Part of a small language model's weights.
Size: 4 heads of 32, MLP 448 GeGLU, 5.11M parameters.
MLP neurons of a small language model. Each row is named by its layer, matrix (gate and up: input weights; down: output weights) and neuron, and shows model dimensions 48-143. Each number is 128 + 24 x the weight over its row's rms, rounded and kept within 0 to 255. Numbers have three digits each. A neuron's up and down rows have the sign that makes its largest values positive.
After each neuron's rows, "fires in" lists the words (lower case) most often at its 100 highest values on Wikipedia text that the model never trained on.

L3.gate40:105127123147143138152131134138138230113130166147154100122116132164137143158118139143099104143093138135098074079124152142154159112159106130156110142160103087121133091114111137107136116107160092107113176154135123138122092108140139127130143150153134122064114143132134120137148151126106111103
L3.up40:148159099125101167095068144126135137121124130148124087102141126094138092114100129099104148144160122109139122103135126143101146169164124152170149168164094096126159104123169131119113144175113153128117102127173109137111144126159101123146122129117150068097137106169132139145107098104092139138
L3.down40:099134117125117128121144149127142117140044169136079097147148119127141178134097156124112146138080142133154120136125158137115119136166117117080090123130127138085131018145135133156129113110123150098111126134104138123128113124136162108104126169148129145116121143080129160171136144140149113139
fires in: "while", "and", "with", "as", "subsequently"

L4.gate173:152126101083128124102116120112150156098143132149096107105168093154135141171159138143147110139093159129092091123130086161176142122162159122128128125138117125148143151111130102149114132067128154093112108143149103101169110123112108140116117153122108146150150113161109131126102109171085100115
L4.up173:153086130147132114120097143143119186130132148149060135104165141149126078102105119146130156156104130116129111161123134123130114115126106150127143086136115117168101168102122123123114151066135105120134115107134148121123136121187103196175133127134122139156122123116112122134149111156128115125
L4.down173:087125089128087124154094107093107162119052147069144120189111110112143161118115118103112146137143113121165154112113126143132114147088115148158125086174152155116150147108158141153143168095141103122155141140079124094119154145111130143151130087113128134135160129127148103104159127090105089131
fires in: "these", "have", "they", "are", "of", "and"

L7.gate396:144144103110155134153175145103104165136157113118163100108140131126143150114135144173123145146140156109149155105168120123120081096134112112145105141124091153120094112132091086189141170119114136177110112124108081174102107160110108134112095130136165072181140106124093156152132133150132100104
L7.up396:144095154119143137111093094165107170176125110140160133151105129104130122127156126120109164126149126154161098173142162137098094166104120160121120126109106101141143154165116141115143156142105149122135139085111144141135104115087123119130125148121118114126137058132097129116074143133133131110
L7.down396:116130190151141103169117150141101137139097136139154130154117126132103136147137151136131127164123130137096129171127130126156157113110113131139101107099115123128118104142144076163129199107095128129108162107116110183153111174158126128125169144131117165114138108149110091162146141133111139132
fires in: "served", "won", "received", "fellowship", "winning", "took"

L4.gate298:148133140095122136103157145107121139129124131094157091112166111129123113181120145102080168125123128143121145113186140164152128108124131122100109057095134153146165112111132121135109171111136104114109142078124152124104131073150101146119105128128149143111121149136108185152143059134128144144
L4.up298:129147097109077130136171111101115093100111141124145110135132151136113112165133111116090139116138169135116112136156135123130105090157087104141101142135134107117145125125119077157112125140118100120140108114139151192139120125170141143083096098124119127124132171151169152167132113120140164124
L4.down298:164144125136147125109126135115100135130099102142122088119115116126097101135103133073099180184140147136157144157157137149150140130118163118096086110117118143111157049137123103144124119095168105089124147137152107173146098127144134141095108153089192145085125127160140118121115129142166151162
fires in: "or", "than", "to", "around", "throughout"

L7.gate175:151154165129075120159152178118116144139147125110123116132176145132130109109146149088103138122104121174080120101181133086114127134168169145149103109113119128109155143118124166090131176134136137128120110165157150153143150108130121131083138122157163134135167134158140193114115124139105129112
L7.up175:191116134120135111120125136120138136143096096135122134128139153140146095144115116125136189139115162165138117073103114107122130139180156104115123147130134088104136148112124154120172157148166115145070153112158110123120119111132152105117127162144182118169187089138105155089093171116093148125
L7.down175:158091142146137108127121128137119110141090161124127128146129152151119131163059117110112132170107129081111106099137095125132127119162136132120105138093165163154137107150111126114184161126144107097124085107136097157132104171134128150133135147143161115127149157145129147155138143146145123132
fires in: "of", "in"

L4.gate178:120120153123130086160125138128159127071135115156143167094163098120094107092160130153126122120107142160088152120159118118140101134147132121136145147147153092162142123149115129146149159138136097113118166147142159127119067113101122081131077108142093118133152111093110191119074143117118110135
L4.up178:140112167128101152138091145134114151111131100154161132110112108117121141174102128143127152143136106142136118122111149105132109154113094172133120137144103129126116112120112189106120165133101097146133117137127066094106117100180126142113152195120152171064149101162129115127105114144105097121
L4.down178:145143141120168103151138148129123125145022140130111152109153121099150128120132139160170106135136132146134126119122132140131122121166131073134132140188141108119137051125082126134149144130126131131132151145127118166154161132106139131132124112152118089097125163153118097110101108139154131114
fires in: "the", "whose"

L5.gate178:119150162144101180134160154143134117139130168117095136098183100127118153087146121104123118187149115140102114143133140089117138126120083130158115108123132113087146094166130105173161124171146099110110124127156143110118113115114129139126123091103125092190127154127108142156170091135109103104
L5.up178:140131128091106135130146135084127115106125137160119109104151092162116139068128129111170157148101107117166082110134110114130084150168101106158124108132129120118113124144098134112165139112162111129133142123089139096113065110111153133155110157146107141108089099150097137131092173146109113099
L5.down178:148092075130143101127149128131157153140096147147076114109152164136120157126076124119109122105115128134182126114093107119112136131124098192149104126075161118167081141158097103154145135168095123101156120124121162162107142112105137142101155132133138110143153114101096160139150099128139127118
fires in: "had", "have", "despite", "having", "has"

L3.gate333:163172114154144126136135142140115126131148120114152097141138115145108170154119148131121177095126163163146109114110133133143117109118137127153140113111115166126178115156157121131195148110128114107158121176144125119073117095155172176161114101122150125101082131183135120158109147136130145121
L3.up333:140136131160097091113149145118122110125093112108173118129159075148089134167111118098135135127118132172138105157093112106120135148105115134154123129134124177160135114135128127091147137143138116085158110160097111129077102088138126106116145129112130114143098129178096133145078099126169151134
L3.down333:127135109178177142136128178139111098141088112098151077143113136141172131165122135130164135106137133104134112115082130123122125164160150151101151117117109166131115091101122109173117139112151179102114122100134138111115110145175104128098112149122098137110107180149110139150128112115104136141
fires in: "to", "loan", "can", "immediately", "tools"

L3.gate372:130156167104047099086143133167108163120133134168108136127155117100150166123152112114125121151145115142104084150125152140115135121101150145168122133158145142108126165187126101149153109145117099132085079144160111156144118097157121112099104108105158105170115097165078119125112135098146112123
L3.up372:151128157123140112125146134170092131048123123154091133133127080131166126140158112097140140124109136169128088138125175158152136126084184133141128125144116119119105164135120125107115115148133129140118125153150075139146136157163129131103124146189130170151133096157090140106105154170145141125
L3.down372:157118126127142140129163132160127099058056132129094106158119091098152148170112153168142116115143122130152149105139117116122137136095124171143139128147107133120094153115121129153096124159140118119143146123119119117102153102126139122179122101135109128126158130114120162118142131162121140108
fires in: "league", "population", "district", "conference", "unit", "19"

L2.gate147:149108155096137148178142091154146154107161128164132166130143137101118126136174143124084103106132116164155171105155165125100134116158102121098139130143122123101145123154117124142156146133117150101135105109090139194095112161099125160129159141140103125097111111127141134127128126167114094097
L2.up147:130147089098091144170179135122157130149143171127153134143128134105125130116143129068127118110082132151144128123123119142100147097124143128098072103159124131144144100163169107156148152177139112115124116127080158155130155138120111133129142144168098133110122125094144133175160121128152111147
L2.down147:148137113129138125144160120117144149084113193144124151138115128076159116136112076135113151053119138145085127142138114113116156171152158146111102106127147147125116148091120080116107144138118149141099116100087125155094145142121127076125134125175128135126152112113160110147127108078143126159
fires in: "part", "out", "parties", "kilograms", "partners", "aut"

L4.gate148:157174101108102122131117121112153095127156121118166128123130135094126152126150133144141162146163115116117124147203107107130120138132106105132134140083184126181127109140086161162140138089120142099113114099132110131120066143095125140111134123114163074130126131122101138111140140159123117140
L4.up148:129167134100102147154100091112088117146112147104102136111128150130125131114140123112088152132133100119100158122130156148164166155073080139121112134168123120128091121146193184097097179133105142113130116153112128144153133122131086164133149157135175125134118170192121129155156114131149149134
L4.down148:088126129114102141130084121099113134212151135082111168150174121141124145134122140069114140136195091130104114087120144116123128124152127129141141137176097148133166126131121156102136140119102122131164127126103158133119138131157102147115120116143134130144121141162124135102159086073121130126
fires in: "by", "to", "described", "acquired", "dillon"

L3.gate66:122157149109116139106176093129104159144114123130195151116154128123112148112153130153098139113145175126154083079142155121135133132115105160168100092125120158143199105113139108175118162133106100099092139107180151103140122132145159123116126110098131143100098178134128142138087136136141119109
L3.up66:122131134124047117150189107160127167173139132123128157130169092128152148115134137111106132111139123116176058159147087162094138128117119130148113151140137147128140183125132137146120147152110140096108119095124115123087121142143121151123117169067140146121174159118139126139137101128128091123
L3.down66:099124088139117085132119080132124129131108122142112109121106139147110122138082119091146160148128154093115102142132093118152068089178156129127125128108165114135068084133130106140092152142163151148162128117139092129139112129112108115120121114131157143116146127101137109078129146126158145135
fires in: "include", "including", "served", "continued", "mansion", "massachusetts"

L6.gate93:164103128117134139156163159099122116140128088164144179132149130126116136081167127109140146154132166142125138103159132123144114095119159145137101110131135115119155111065110102145136157096134105119113112162155169118122138131135089106105104164080156121120130095114125122058110128133129105094
L6.up93:100163090129122176162119131121130116156147093115157135126146093106114132120143105120137149098149108133133096149120127149132107112080153126121183102150105139169093154139119131162150112123120096120101127115090112085096151088147116157165087118107126130148086073163138053120124153120146118130
L6.down93:108121108126149135151097135096131123131057105140119118124122140150100138107124119095127121100107149119140090112071133141151114110112142129101143130173145175104123037117134147146101135137137113107130121125126100137125121114144112170176174151117100129124094092125106127152121126137139144130
fires in: "the", "top"

L5.gate95:182150145123147175116130134101168184143140118128123107140108150092108128146143119170140141141119126138187135138153129160115104135135131113128108102149112146104116097128087102127137133147118121103100123148127092143115124170163136140136138142074120154147124103145147150089050109118142129105
L5.up95:154111125142108170167157115121127111128107092122093134120117101131127127120135121143106147145143112119137122118096112094122174134141093107116135136140128138145149093111093111096129188142145147102110105129153144142173189068127125150139111057111111134123127117130153091121154134125161109145
L5.down95:115136099157117158130099094148109151087082152132115128104142135109148089152123151115133111146111156105165124126109120108145135157102133142136118082145147130165132099115089139118097149128095097110088081098141117119133168118152111138104134133077098118138152101144105127144140079120151154109
fires in: "the", "that", "of", "these", "his"

L7.gate153:147181157138141160129154116142137138127136116129130160116108147109157157099124177158114088130157160151114119117131087161159094147111100089163151149167081154160144118134101128117117136162101178099138074144135138151133133147138114114142148101111145124153123154146134162116131120118119093095
L7.up153:089133128067143149164110155142132140132121095141130132098148154134133121154129140136123141200111130120150141140109128116152081183123113137177143134138114106134153107118120128106118101149127144136163162180079117139108142129170118153172044148141129150130113138124133118171112141131094116125
L7.down153:149113101141129118161122167107128141128114117123127108083119133130114154092161160143122151165115114135173137103103125073114162120112134116134110118153199166161155096091117176155112140115155140180165159113146166105113135147159120152118106132127100110142132115099127135133110092127110124137
fires in: "other", "its", "000", "various", "original"

L2.gate124:102137155117156156127127079151105128151135131107178107112162135114112130129182106124146125155111080150138088097148134139140093117113167160118118125126101166155111148123150108167154134156114126124125136112120081099139186130161144130099200107141112154138162145155150125152115132129133135131
L2.up124:130145154097129130101132129168136106115143135111074141134117115137120135105136122154145131131109118112119079113137156169156142111114080099153123157167120120105108132087143165147118110098115123139150125095149143130087140158108121145103172123087114143138116160168116067131155148164107115082
L2.down124:119107144130141140108106136146122123172103139142127119105117107081143128183145104128127148142096140083149129107111166127124104157151152169111129120159142124148133090126176131174133124122124103098101096140151140105104120119103152141077154134122160140123145116112111156155102122080132110154
fires in: "are", "were"

L2.gate173:132160150095112117162117151139131146101143145168161131168153133122085151122146137136138080156110100149111134115168113137137113153101109112126142101144101156091143126077129118153147151109103151089130081076145196098108115115158116141142136140141199134106114146140116110105128134154108128055
L2.up173:151113131126091107176145128144134143113093133141156147126095116106119152136116121070078078163103152139108132114148135106149163165132125098134101087120093165086127119082119130136075147108145146127141121100118148117129135074111129132156119111168124123102110153110131100106154100167130127116
L2.down173:101140151156168105116153159155155129131079142089097099114125111079134133102147110092136159056111106084127128157132133102133125124118158143167138152081115131133124111122180105115119123142180123181124143130128114144135143139148174162148147128078147137137097132125188134158132137102134133158
fires in: "it", "also", "further"

L4.gate208:173109127076144117118127140173166131117129140085122132085098129139129122132155112135108116132107127142120110140134175158154089097163111124092154123096107091123160119151164094141125115124125141130089122093152131140120125093135154127131082126156095076142137133136135101155138110106083087116
L4.up208:110145157098176131114083147113114133137139155136112139131111151118147101134121174111132132096161129112108122104136131113132136097135129091138136121126141106113146126156112118152148112127152107173101124160135146127075139168193134159130136122131117109098129167144102165174132163127158141130
L4.down208:143149079080104148105096122129122118130106160129119124113107143154141131144092161146127194185101137123199103168172144146096119113143114113137142128111119134118100104142124135133151132159149116113150121110101149117136112144114140124123121172143179146156143126125129125109094126111179080125
fires in: "and", "completely"

L2.gate376:108174140140114140108102127126140125099164150108115120110153107141133103104168168102113115123147097147091142117118152106167132095100116093135140091114137096198121112150109128167176139146138113130090133096091176146111119105169130152114116116151171142121122164108134102120122176118144143130
L2.up376:130131119159117127107120144141138113101107138135112144133138114146142115094130151104152111137166106128073118113121142078119172093094135121112137135166127091154111128116124127131119085148157093136115134103124148134107140152151107142156105115189185104117132187083133112087179144151166131140
L2.down376:128089113142119156134120131118165140110090162122083117134143120148145135131145106116160131089137126088123146141087129096137125126115158129111114150138111135137058079145130128133151118164153125115062106117151123094141124157174116125141132086169147124131102149124118144136145133142114137153
fires in: "mississippi", "missouri", "weiss", "missile", "missiles", "missing"

L3.gate291:154139130091166157143121064149071130125123135161127110127122074151122116153147167134137150124112171156147168147122112150149062076138134143142112115092133108147200179116096130145148131166098135111112133132113153137098136125102110130110100143118132099132140159137123151117107123098126137127
L3.up291:143161139175196101151074111173110125092112120135141126122121094140122182132111171149136180099095138131117168126126119158148117130145138167130112121088117123164145130110092110156151136154158123099106106111153138143068137167073113122116091110121121124170160108094140164138119102134108126123
L3.down291:131131172150116110160127129083146126145060120125158121142116158135140176088105105108151076137106158143104100147109142117093103152134134158159118124153132111119092179130162113080163123140156120158130150111111117154102143113065124119152158115116087158153180107106110099099129106103122137074
fires in: "this", "cause", "one", "du", "anion"

L3.gate360:125149139107148131156148150097122122179150164123159144076193149134145118173153149093113135122122128146122101129148180122138148155150131138154126098141139120128149153149120105074152135114072134114079133145120122164104151118158142105083100171131104103136108099154122139144127168149134142139
L3.up360:176147082128150094144142142135127098126142161085139193103099151183127151120115149102082098098108106134095111141152122109149157099077086148128118104138155127146126140149112137129127126135136133097115095113078122150111151159157139130136172113092119132098163119116087132137129103147109138151
L3.down360:133132119105094173119118126137115162107092152121142173104131142116120138112142127131145158110153124119142141148147146093146099124135157094134092116182128124127133063132111081078152096153154102138076132090123126173139156123107109159131149088097120133174146086119099128086122158160114120155
fires in: "where", "around", "how", "near", "nearby"

L2.gate293:143115137131148153167102128147159148118153160117101160132123156156110176154160124122134124148086111110139095138145176152112148103162108134112140137105135165101140129115142109132173141111127166116145127132113151086120106134135135149127115142152078137125113139168170137078127172119092104137
L2.up293:152095134131145160127126110107100133104117136105175120106148108160124167143153116123168138157106127144108110110104128112110102129110069111117090136133106115178152182112125113143129135111135153103135073082105122116146113158056137160102138148124124156169140153133118137125104127130094133122
L2.down293:127135104122138134084134114128079085152070150138129131132144148094151109128105126085161145138097130136119123095109180138127128127154141139125119093148140107122092107121129122165110102148109128177114060144132116093143135147115135147101151146081177127094154131134093119147116144117094127141
fires in: "is", "are", "trade", "island"

L3.gate89:141129152145076120178129113147138151113133130115163058107099136157091144146092118167121138174141125134114107104153125163111071115107108137139120143140094115148120077131096140143107084133152108099159097139130115120126152140137105105105101097107120113144135123157134105110163137137108122129
L3.up89:120167165140145118097095118145091135129117136146101168124145137085113132094126144180115150117146133143139104135130140118119092137085162130127149080113152121176091178145076112169130150151142089113163165102143119161065128110109143150146153146142140117176107145109113143073133128123096112143
L3.down89:137131105111118156139151082111149130128090133086124167118111124140126128159130119122115134147105115085124093104166120148123084130088099147182126138186109167072120139143122120100133127124120088125118125093149131104167133131135129139142096092127079162114140097145167129142141087124108131138
fires in: "use", "built", "own", "established", "commonly"

L4.gate318:146131161137180179184139142138079152149140106127173141133106087132157107139111146157116147160118134148118097107149111147118105125099169115087080134164123137140115108139123087118159097121129120113140135164169083139155157133112126119091134137133119157134123116165178145123106145117064112126
L4.up318:161141155119163117186146149117135148156136128146159113179157168096089119134117147106090127126089120138111150126117153133112090131102166126128138089147142143113141118130112126102135112150151087150114130082157132147115152107114127116171071112122139114092104080108118114110143137116134099152
L4.down318:164148126149112141135169148143109125132098164157134132141154101117103133151133152090143111125090135090086098126142116123124136133109154181109145120106148144174126151131127084174157119120168130123129105158148123130087108146152104136137108158086129140160076152154168177100089126119150132155
fires in: "this", "total"

L7.gate254:144116168120142100140153099137142167115134169093141119112135134127104121124138127180104120134154111168127144139128149108152101141178134117110114140110135152183145105134119164102165133131120124123103118134135159153141130133145119091089158125097136139155130139159115136152151154131109093126
L7.up254:129131133109197169069163133136127167138113123151139132079100148120117085110110102153112156114108200147147136120156106157108136114142153168107131102129166142177126129112144143126159151131135144111149090124123135108091111121139173118169132122147136133104123157114125118119114118115125116126
L7.down254:142121129136137133121103114140106166138186125161093108157112087144140137141113139135116113171088108084126116115139108117139159143119113176160140152149047097122167124163118093135147144095173151143129088108143096154140150124113128120139126103166149114107099096133127105125148116087125118140
fires in: "there", "well", "great", "early", "very", "good"

L7.gate333:149123153147151155160146135073107160128127119130124093112143116125136152137154146134119112143110129146102092158126144139183117100104175130160093124109130132094134134104135128111163115123086170124149111111165113094108097111159128120114186145129150107147131109150186121112112144190120110125
L7.up333:132149109102148130126146113110114115131118107156122112125108137137128101127097124086130150144094159124109127124153194152174113137132155129144136128135138121104136104123128098184137127135141152150133085131130122174182138157111060087173149103137134146106129146120157095126134108095110096119
L7.down333:116089112105158124144115136133109111143119137128127150126113142144110146139142147133095128119111115116113119103117140139139110159130142126110157153089077126138111134123126069093167121130172122117107091124100128138142107144130153115130131130132144108129111140122118110108101106120113120112
fires in: "of", "s", "the", "philadelphia", "albums"

L4.gate42:083103146099109194154100125067118120126142174115113122046170117125106140064135129178100162152128117131136068146126119096133077118139097140140137101089123136163137128138096114138129127130125151115095122125136167148151124136135125158136102096131118140114110143113155145138134125104078096106
L4.up42:116126092105129135100112119128117123141137153174135112065145150078121154176157092115130085107121123137159076132146143176117179139123130106178126127122082128084120134134080131131140146130141137170103140146188109129117105110181188096103123130120099141092144119101115137165144137107097121116
L4.down42:150121113129168138147110113112164148150092169106127137136136160172104109087067115094130152122102095141178116129133139116100124098112142142185115111085129129098145104147107111102132145153104127117111116104139122138130135118121139146152120159088121157102133140150106112147125118110090123095
fires in: "had", "has"

L3.gate90:141157143101155149165145137122131128092123123109114088126126128110158159107144118155113123149147161134137100119183152179138094112136120122144127103125104159151134110163150155116130103113101139136119103115166101120129152080126114118124183146114092171174123131159158144130126136155133139140
L3.up90:112146170149155126161121142079127121115112125090089121098107127134136138095139140173081143150097151106151052187162123174108139123143100134122089115118152162164120111062156137101133087116148124151144122089161111097122134134164105108140168122131102148144161110174150128142139127140135091111
L3.down90:066123146149152108140098129124137146117034142145136120148124140121162130131113132135117135162096170077118131158117139124112147171131162151116119112113121139128164045115121103150130101118116133063127129106151141152100176084133085125123128145154088153154124106152167088073126128136107147140
fires in: "who", "where", "which"

L3.gate346:100174158105152093152133059122106118096151096115107158149161114141134187120152177124156148152145112148153136155141140129122112119145105119127134087113134133146123131127100125150147127118114143182131098151151110101130120126161145140118149139125112141139164179141150178127163178142118136102
L3.up346:130112097145106119178063149106187170153108151136114133166132143186138128117102168149109133116113140140116129135129121182144137138140135081148097121151154113109108126140142111116113113160172133134138086153116084160097120126130102170139125120172118138116140122135143092132123119171107113110
L3.down346:120122131138118114129159144151131154115132111156156178108108114170132135160113153150113149121138131134176121099131115110143114107162132125087112135155095077150097115095119124102108152122154109145074155128088118088126129145121091114131108128087148115138149049138098140123124129154105151092
fires in: "other", "philosophy", "various", "camarena", "chinese"

L5.gate384:130167126136113144147112081117122162112141156154153143063129127154114137104136114128097161150061126131108079107127101110117104141143139104194129102092122146130168127100102093159101173125098130130123108162124119100114134149142100129141102125088145104114143135142137153129108123150181090140
L5.up384:155162091115143161127156109148161163146128120126100134130119157090104107155142133122105117073112142097113120151093105131122127174127130135137097107106109122108144109110117095141099124138128142117128100153141120171135158189150142096149126138098121112096150133143187141120125106146152134172
L5.down384:102136057118102119137146149167124164154112164162116158125095142138092088127080109124162111205143155096134103102108116114122141136152134122155158110123152121152099105119168144122100120121128160152117149121092141120095121110169125132128143125129099157123101127123118118116155110111186162149
fires in: "not", "leader", "also", "footballer", "actor", "actors"

L2.gate402:132106115152115140094091160128152130111135132074159129101136091137061135143117174144086116137116110131116157138158196127079103120129152090127146102142138148087129096115105122083144093071149113151153115122132094106132119091099143147131135142138157091099163135142136119130112109129110112143
L2.up402:128122122121146122102132150136155151088140122141090114124111143149112142121115155110158130121104108106051089119130108144128096136121141086089119118108088108127112133099121124160117126101146134099119099139158140158149112111124184109136143144112149137131108118168146100141170169149119150113
L2.down402:083143140103094102116161141088153119133056126155103120110137177123166131106165132112144157127139152068103132096123110150088135153095079136102122119151118068104165114108129125186125114116138150135165150159156152146127142139107109149137146128142131125128127172105140151152134136139110136107
fires in: "which", "and", "pierre", "but", "board", "meritorious"

L7.gate17:159113150151097157133165134165101124121152171126153140108139134111117104112114164116133125158166145119144104114151158112182103105129117128136143115141099170124142093092097119045150151123096109088156122126137138098160160115144098147144180113200177113136134111141119111126075163142148134129
L7.up17:155156103131115169124142135113125121104120132122148136113121103175121127074144106124093106135109108130105129110118103094150122138166100135170112114118130121168100099137134144142159132148094166136136095120164130146119113151051100091147149142118147115133163142126149109148137171103128141146
L7.down17:126114149155119121158112111157131116145101179123118146146093143132135123146102105131117144185141114085112119107157123125089136132134124173123118146114115129110128002132128168114140123145121094128146144120148131144166148122139125160138125151103175121144107176146181142128133142128123127147
fires in: "of"

L5.gate127:144124109121138147114095106138106111172148120106133129143083113102171116135149154159140109171118144123115106175161133162111064178144131131101147093147179154114126135150122126119119145117095123108137132126147108121132106115126132164136152143147094134111128143145142133112118157101109099139
L5.up127:095161142136145161139119120170123132136116116139111147132161118173175162161149159104141126155139125125131086159139115124088144142121151160148157137106103124149104141135121098130126148144105156137125111152120090096121116104107127155124079123069091159167152122105173144167123089133099112106
L5.down127:132153134128147114097120133140110173126052148156114121110128114163105141174120118116093176173131130093140103162164162130135112079106156166154089098156136163131161122123175129089096135093111132107122144105148136161105143114133117160104107112114116145103117110136165108131160124172136089130
fires in: "that", "who", "which", "some", "other", "any"

L4.gate245:162145105110101173130157103090143155090128168136151157116118099149121146122122121170154146128102147098145131119134112111106133083160147146157115142141157118155147159150119115163163102132119139090126115121136097084127112142123098157121132085110129119148134157121146169114094128158097113114
L4.up245:131157130133122111081141126155166153165130121146183107117085145133138104144150129117111108134112179175119136166163170168159149106094153128129120094170166123110120148111116142140118135154129097137104170097102143127165179095104145098139100142108146132134108155079096117106171118115088144119
L4.down245:138127122167125129131110121165097138122045119128142122144070115127122106121160147136112121148116105106120126138120106167130146126165140167082094123130132094143145091102122139127114136131127125168107132141120075154099129114140064144130119108125088126121113159195150129127140105130114150143
fires in: "this"

L6.gate437:089162098064152150147141114136097138150141104113123172094125125093133151151163128102122135176118096149128125096156147135157121123130156111129127094159086143165157164142125082114092153158119102127121109148142100141139137112130104129119098138152163145150164133196134146155105168144134067121
L6.up437:135150089109117145166140156096112136134127144140193126116134124126107094096133105159086148130124154116137105127130097129152106087098080149155103070123124146077153095118126153146085135110141122087164155151132123124130111148144133104123143106131124150129156179133135141157100111117077127108
L6.down437:128147100154151093153144131126093101126059121139112120158128136098116126127169133060096123119144163095103164111159109111154128100118125146104130104141148136100105108108144148168131106127134149134148115122109137127131172109157131131158140171133132131103138157089136103113142149135143151141
fires in: "than", "time", "around", "some", "ever", "about"

L3.gate331:129158108127160115103183134108108127131139110108175080146140131128140122158137132137151146134136128129122096107146145124152129137125136124171140096113118170130139101136146139171175123111131126171121157143119134160116099132172064100114109156102173080122105121185125182143156128153177109139
L3.up331:158117133131125126161102150098128108128145140080132125146113138146161112083116119103123131080133113148122161101144162139076157133128114073123179122143099129162136129170133135100176125115118125145094157141122151118129149117152152122157134130111124145090137120140144166128191177108147160142
L3.down331:120137131128110117125156125134085130095068109109147143143103142114118112146115150153180137199118112087121092142150150120145108128150125169165144098129149148117121050108143098163130128094113164118113111128175145134094083128136076130142160114095119108109123143176109160146106150150127104105
fires in: "to"

L2.gate216:137162156139139151116137135137151147136142139129137099118098182142105136161166151151119164159104106131140125091129116123157143131141129138122116142097074133195146120145141165150104126125121138130119099129173154157135179098173172113132119056144125142120154137165106166121111110142127138180
L2.up216:126082123165128114125064124104142127115115138124151101122108173162082118125115099127101129136123142102135142121144128101128129107157136080142143145090131148131099109173123132158131120135150119123120158110088102085128136119149166135180089143158148098115129161101161120125080163114150130076
L2.down216:111133144125108156137097142108150122143045156126091101126156123115176110150090131123141156147079132097190142140174148106060126142145119085080117121119108118096110062120114113154128111106144112132153116146150126128120111073115135152135139129178161118133123145081140112138114126159144086101
fires in: "and"

L3.gate2:165159162121127128176136116142113186131139098099170096096157162106137170142151115165129184145080129132125113121143152163135116145142091138088099122152088135108133142138133078147118138101116149087122131077116175109133159134111125133129116085136120092130122172158162131155155135128094124127
L3.up2:124132151115135153104126177135093143176125068173156116144120140110134052142102122086143079105122126162130102124152139129104109152124167169139125103130113126131134158164142152116107155193127123130135141154117145159099121138135141127129108157100137143130129111134148169123114107105118150125
L3.down2:101106086118146123104133118124158128157113135139089116118102118107099114129100100097147118130103121125131131154122108147132131118102169083171182126110121132101168079079142143142150093129161122123152119138169130122143098117141119135161135166144124154162076095135146106052120105116171115135
fires in: "still", "now", "only", "unknown", "never", "officially"

L10.gate384:167159148130135119186172150129145121108136129105136125135121129117123133165155140161129143124143100144124111082139096122119112141145146163113094109099074147106142189120100144131083165100119134136078129147131155120120153133152147174136149117089127091176097126117146121138147130134090133123
L10.up384:109074143143104092146132146155107146143118151129190140102154090112088134117115129115110087173139132109148130123099137134178188066164135130145060121144153092097128142153127104172130157129125173145136115103140135141113145123115112139124094148148146089131118203117159115165129095138129126127
L10.down384:145096094150137092094121133127117122107101126119141112110120131145134151103124127112079095178086099130142164119109147108093128114116119137134134127133090144124145098148092134153104116116087112125140114112109141125139127096128109103150128135139148126099131105189115132131099141145112155119
fires in: "it", "him", "america", "missouri", "again"

L4.gate380:157104114126111126165156104120133128122157153169137113117167094120127141125142104123119193133122150157148124143132138071118135098141117128121180156126148149103139152104120106170123167127125099175121121155117171126114120131180111173147126136075101094125113137183176143173120131197112132105
L4.up380:138125129140133106113150113128156137127152163128154125137108114126099144152152110081134142125128114180160121123139172133113155120097121135116126158129134131101098169127148109159125133146126127126123121115114106149120143069182148134159147134126127166134121128186145130178102163159139153128
L4.down380:107127108100151148142147136110138103122094109119120143143133105098101113151110126135143129112144098124116122122117101192110120152113173173093078154110142113140141095097116123137138114149119151152098122144126127150133104152117075130137192131100083121176110142153148115146134116121163132141
fires in: "up", "along", "upper", "out", "down"